{"n_head": 10, "vocab_size": 8234, "activation": "swiglu", "norm_place": "pre", "norm_eps": 1e-05, "positions": "rope", "rope_base": 10000.0, "rope_fraction": 1.0, "bias": "qkv", "tie_embeddings": true, "init": "normal", "lr": 0.0111, "beta1": 0.95, "batch_tokens": 131072}
MLP neurons of a small language model. Each row is named by its layer, matrix (gate and up: input weights; down: output weights) and neuron, and shows model dimensions 80-175. Each number is 50 + 12 x the weight over its row's rms, rounded and kept within 0 to 99. A neuron's up and down rows have the sign that makes its largest values positive.
After each neuron's rows, "raises" lists the tokens whose logits its output raises most directly, leaving later layers aside.

L10.gate1039:51 41 61 76 39 50 33 46 23 23 55 53 44 42 73 68 36 43 37 56 64 41 48 49 53 55 55 48 37 63 36 79 65 63 45 58 76 38 63 47 42 48 45 47 65 22 78 67 30 41 60 39 63 51 40 61 55 54 29 59 56 71 48 53 45 48 38 43 48 64 60 47 44 59 60 51 37 53 37 33 49 35 50 40 57 59 68 47 48 57 46 58 33 42 38 48
L10.up1039:60 46 77 35 51 49 58 61 49 36 51 51 70 51 57 57 41 58 39 35 60 63 31 62 56 32 47 35 47 55 52 77 50 68 46 52 84 47 36 77 56 83 55 40 39 58 50 60 52 78 45 41 31 54 33 59 36 43 41 48 32 44 61 53 52 64 52 55 41 44 43 68 34 37 46 58 59 35 57 43 43 58 60 52 34 51 61 53 40 59 55 59 60 55 57 54
L10.down1039:62 44 43 65 59 52 27 46 38 57 59 50 65 56 64 59 88 39 37 40 58 47 33 53 52 58 59 56 49 60 61 51 71 64 45 41 44 56 57 46 26 50 56 51 45 49 38 52 38 71 62 44 41 52 62 57 34 54 44 60 46 27 49 67 49 66 54 50 67 57 72 39 25 40 49 55 53 71 54 58 40 62 56 52 57 72 52 47 78 33 61 52 42 42 34 53
raises: "ler", "inger", "mer", "erson", "ig"

L9.gate1133:42 46 44 54 48 50 61 61 41 52 37 33 63 43 53 59 60 24 53 14 40 42 67 64 62 43 64 33 48 47 34 50 45 35 64 44 46 38 46 50 29 41 59 49 49 73 35 57 63 48 54 61 33 28 68 42 49 62 41 33 68 51 50 71 65 32 41 67 57 40 34 43 47 30 42 64 61 36 49 46 42 60 50 46 68 51 43 65 64 48 61 65 65 67 35 68
L9.up1133:55 60 51 70 50 49 63 34 34 19 32 51 56 51 52 51 63 47 52 61 39 33 58 53 45 57 50 38 74 43 32 61 39 66 60 53 57 43 55 56 45 36 41 44 53 61 31 71 44 29 50 45 60 49 64 36 38 28 62 35 34 69 67 18 43 41 37 47 66 58 38 63 45 38 43 40 53 55 62 72 49 70 67 60 45 53 41 41 46 67 58 43 59 49 27 42
L9.down1133:36 47 31 49 33 63 54 60 43 36 48 51 42 45 49 36 77 50 65 36 56 41 35 41 61 60 62 27 54 70 45 61 44 55 54 50 43 48 52 48 54 40 70 48 37 62 56 59 38 62 41 53 65 64 36 34 38 35 46 61 45 81 70 24 57 64 65 42 34 48 37 30 56 57 44 39 58 67 38 49 40 47 46 47 34 49 60 35 48 53 59 66 49 51 43 44
raises: " was", " would", " is", " has", " could"

L2.gate134:54 69 46 47 50 50 49 54 43 48 54 52 37 47 61 73 31 40 51 40 58 60 46 39 53 46 43 43 52 45 56 61 46 58 53 63 57 29 63 68 46 44 65 27 35 52 24 59 40 61 63 55 67 47 44 42 32 47 63 52 60 59 36 56 81 74 48 59 56 42 35 42 51 64 68 10 52 83 29 32 36 47 41 55 73 67 52 59 61 41 45 56 65 39 35 52
L2.up134:29 31 56 53 36 36 52 47 42 55 49 54 46 39 53 37 79 53 48 53 55 45 64 39 53 54 42 46 54 43 48 58 44 33 61 33 52 54 51 47 66 61 58 67 42 57 52 19 50 57 34 58 36 56 47 45 76 51 44 77 46 36 48 56 66 51 44 59 39 70 55 76 45 52 33 54 74 80 47 48 22 53 54 50 36 49 42 53 43 57 48 59 54 56 43 68
L2.down134:68 49 62 65 63 51 84 52 56 48 56 62 51 59 69 45 29 40 58 36 56 53 48 49 58 50 49 41 55 65 56 45 43 65 55 62 53 32 54 45 48 24 65 42 57 38 41 62 31 58 58 46 71 46 39 39 45 40 49 53 68 79 49 39 61 65 42 42 45 80 49 21 32 60 66 22 15 54 38 31 54 48 46 47 40 55 55 53 51 50 59 42 76 41 20 47
raises: ")\n\n", ")\n", "),", ")", ").\n\n"

L6.gate1014:64 54 57 43 29 41 33 64 54 58 49 35 36 59 41 61 35 52 50 51 61 49 53 52 45 48 58 56 33 45 19 63 51 41 59 66 45 63 64 36 48 36 44 44 55 52 50 51 47 48 35 49 31 61 28 50 41 56 36 50 36 52 44 77 31 59 44 51 43 44 45 38 33 43 78 45 48 54 58 48 39 29 38 50 34 57 58 44 51 62 48 25 47 31 76 54
L6.up1014:47 50 48 65 46 46 38 59 59 67 29 51 46 64 44 67 78 46 49 54 70 58 64 64 45 50 64 54 27 37 33 28 47 52 52 61 55 46 45 51 49 47 36 66 46 49 35 26 42 45 47 34 52 43 51 68 50 46 40 44 50 56 61 48 60 51 48 47 47 45 58 45 63 54 50 59 61 65 48 54 64 28 31 56 44 62 39 53 48 75 59 39 54 39 34 54
L6.down1014:42 48 73 48 34 51 46 41 64 62 45 44 54 62 47 54 26 55 56 53 54 49 53 40 78 58 63 64 41 57 34 65 51 53 60 68 50 61 56 25 52 50 40 40 69 43 53 26 55 41 45 57 33 46 57 50 41 45 40 49 44 47 52 82 27 39 67 39 37 51 36 44 53 31 68 63 59 66 46 42 56 29 57 60 22 69 33 66 67 45 44 26 33 29 62 32
raises: " review", " positive", " Review", " saying", " critic"

L10.gate381:38 46 64 59 46 66 57 44 39 28 30 47 55 50 49 59 20 60 63 43 47 62 37 35 55 62 50 52 28 73 48 26 53 53 35 52 43 36 53 34 44 49 39 35 42 38 62 17 31 79 62 68 50 36 44 66 46 41 46 43 55 69 33 58 52 25 66 40 33 43 24 37 45 57 33 68 68 74 66 58 49 48 40 45 40 50 47 62 59 66 60 57 34 40 62 63
L10.up381:43 53 27 72 42 45 61 29 38 16 45 53 58 38 55 70 66 51 57 55 45 79 60 45 50 65 50 73 53 50 53 33 21 53 38 67 69 50 44 48 36 66 48 40 62 55 44 41 43 65 44 69 39 62 37 39 70 40 38 61 46 37 51 52 62 61 62 40 48 47 50 61 36 58 52 46 55 65 67 42 40 42 51 43 39 45 55 39 53 53 51 48 32 17 35 60
L10.down381:40 62 60 66 44 39 56 39 40 43 35 50 51 40 56 41 69 62 41 65 70 55 56 41 42 64 57 50 50 52 60 39 50 38 42 72 52 60 38 59 46 64 69 46 63 61 52 54 53 46 47 39 29 52 75 47 58 44 44 39 67 45 36 35 28 48 50 42 64 23 31 64 45 70 42 50 37 69 66 56 52 48 35 29 46 56 68 36 50 34 42 48 31 38 30 63
raises: " fourth", " fifth", " third", " second", " sixth"

L10.gate357:43 44 37 57 60 23 66 59 58 51 67 53 41 49 44 46 72 57 49 45 58 53 59 39 62 37 53 46 23 42 53 52 46 62 39 57 42 27 44 39 46 41 42 44 45 27 54 41 63 60 69 45 56 50 52 52 30 45 38 58 51 69 57 52 58 69 61 62 37 49 66 52 48 40 56 41 21 50 67 49 75 42 56 55 68 56 60 43 64 34 46 62 58 48 39 49
L10.up357:70 52 65 46 54 37 46 42 51 71 51 71 41 54 61 53 47 69 29 43 56 37 38 55 58 57 54 54 40 46 59 59 36 58 55 48 32 51 35 41 47 33 55 26 52 45 50 45 30 55 51 55 80 46 56 52 49 34 33 74 37 69 60 53 41 45 36 34 38 43 43 44 49 40 49 49 62 58 35 49 44 53 53 44 66 42 37 44 38 42 46 39 52 55 64 65
L10.down357:59 40 50 61 34 33 47 34 54 42 44 54 65 42 63 60 99 63 62 56 46 50 39 32 61 45 42 55 57 51 55 75 55 57 71 55 51 42 64 78 44 76 55 48 40 41 69 38 54 29 43 43 58 46 56 55 52 47 41 34 54 55 55 52 53 29 55 54 40 60 41 43 47 53 72 38 48 53 52 45 35 47 30 36 57 70 50 45 38 46 39 39 45 46 37 51
raises: "]", ")\n", ")", ")\n\n", "})\n"

L10.gate82:60 58 77 36 55 65 77 33 46 47 24 60 56 54 45 61 37 45 66 52 64 36 38 71 50 34 65 18 44 61 46 60 53 59 50 47 44 30 52 57 31 45 28 53 62 67 65 67 37 55 41 43 45 49 38 53 41 31 29 59 45 59 69 33 36 38 65 70 29 60 22 45 51 45 40 42 55 58 74 68 47 37 73 63 64 65 41 42 36 48 33 57 41 49 35 69
L10.up82:57 41 50 50 43 60 71 32 50 20 48 49 48 53 56 50 38 44 27 55 53 53 56 55 45 39 53 31 44 59 73 60 40 70 51 45 48 50 56 57 49 34 37 58 50 57 53 77 52 63 53 61 52 51 66 47 58 37 50 42 32 59 63 43 36 39 57 61 35 64 36 65 72 37 35 57 58 49 73 78 55 44 50 56 45 62 33 38 44 47 50 43 48 31 49 54
L10.down82:59 69 86 47 45 44 59 44 38 40 48 41 61 55 38 41 71 64 64 31 64 70 64 73 60 67 53 49 31 59 70 68 59 38 36 47 37 36 38 69 47 53 47 47 73 41 51 46 49 53 57 42 53 53 55 57 53 35 54 54 41 71 51 51 35 37 49 75 37 46 34 55 47 51 35 49 41 49 67 45 67 43 64 64 60 65 35 45 47 46 40 49 48 44 57 62
raises: " ", " six", " II", " fif", " five"

L10.gate618:45 31 56 40 34 66 28 65 77 36 39 48 59 23 48 79 69 59 49 51 51 46 37 37 28 38 50 54 52 53 40 41 56 60 59 59 53 64 46 49 68 42 48 45 51 55 44 52 15 48 63 58 53 61 31 37 42 62 41 44 64 35 63 56 67 61 35 63 54 43 42 35 40 48 51 41 75 75 49 58 59 31 59 67 43 48 42 62 57 24 49 47 71 45 48 50
L10.up618:41 66 84 53 34 61 41 41 58 49 41 59 57 53 58 59 54 35 64 36 50 61 52 38 35 33 59 47 59 46 68 55 76 39 41 67 49 55 36 59 44 55 67 40 33 65 81 56 38 20 55 44 61 58 45 41 56 47 37 57 55 39 77 58 61 65 37 60 67 36 27 51 41 36 62 66 43 55 62 38 32 55 65 53 36 45 62 56 65 58 42 39 76 55 51 56
L10.down618:64 37 33 56 27 67 47 48 72 73 28 47 44 62 34 59 70 50 54 44 31 54 43 70 47 60 34 41 71 43 52 56 32 42 77 61 45 69 29 32 62 52 45 30 42 46 55 33 54 57 47 44 34 61 52 68 55 46 70 44 61 64 67 52 78 50 53 61 77 63 57 64 55 44 38 50 74 52 72 37 49 42 68 63 54 57 42 48 49 33 53 55 56 30 57 59
raises: " producer", " produc", " production", " present", " direction"

L10.gate230:47 48 36 59 58 37 41 57 49 35 50 59 64 49 65 42 60 50 50 55 51 43 71 39 54 31 54 60 47 50 33 29 69 61 63 58 73 38 54 47 40 48 39 45 72 64 43 57 49 43 54 71 53 51 50 38 56 56 36 47 64 44 64 60 55 34 51 34 59 52 61 47 40 45 43 63 72 57 62 37 47 42 49 63 46 59 29 53 55 52 32 42 50 64 59 59
L10.up230:65 39 45 40 43 43 76 46 55 51 51 49 63 75 34 53 43 43 43 46 43 50 36 54 53 54 40 64 62 37 66 50 22 65 47 35 57 61 41 60 37 31 47 49 71 52 37 32 39 54 46 31 41 45 36 50 41 49 42 63 65 31 63 58 57 56 31 64 75 72 46 19 54 31 58 57 48 56 47 80 49 59 70 58 60 18 44 47 60 54 40 52 48 28 56 51
L10.down230:61 58 48 24 49 37 49 43 62 44 71 66 71 42 61 40 44 42 42 43 62 34 44 34 52 45 46 49 42 77 73 49 57 63 32 33 59 45 39 35 36 39 46 70 63 43 45 45 53 53 53 54 44 45 76 48 54 61 61 54 71 51 66 54 42 66 28 43 48 44 55 50 50 37 39 57 57 79 29 53 50 52 51 58 62 52 31 67 52 66 41 46 52 53 85 58
raises: "ens", "ended", "roll", "ends", "ours"

L8.gate772:42 53 39 53 53 48 37 72 55 46 43 29 42 41 57 48 43 61 69 57 40 60 68 54 35 42 35 28 17 51 49 48 54 39 73 46 55 45 60 48 49 29 32 58 67 50 48 56 14 36 40 46 48 36 58 47 40 70 59 64 75 31 58 37 39 58 63 62 45 67 36 56 54 49 49 39 70 51 41 56 52 31 45 56 57 58 47 64 42 51 49 35 57 37 39 40
L8.up772:51 44 28 66 64 50 39 42 81 59 53 45 33 36 48 82 70 48 52 45 36 57 63 41 65 37 55 46 47 48 53 38 62 54 62 57 56 60 56 63 69 65 59 42 50 31 53 54 47 71 37 57 51 47 57 46 48 39 30 58 64 71 46 44 44 36 46 35 36 48 43 68 43 47 60 65 49 48 61 64 49 62 60 45 29 59 26 60 62 33 40 52 43 55 37 32
L8.down772:41 60 62 42 41 36 35 59 52 44 60 44 50 49 65 34 53 48 41 47 54 18 51 62 56 40 73 50 56 39 47 54 31 43 70 70 41 54 36 49 47 33 51 52 48 56 44 74 42 51 39 64 43 39 46 44 36 59 51 47 42 41 62 45 45 39 31 47 51 87 19 45 42 51 67 40 67 40 58 62 56 30 71 81 65 33 51 32 52 63 46 45 59 58 39 33
raises: " episode", " feature", " episodes", " Episode", " Season"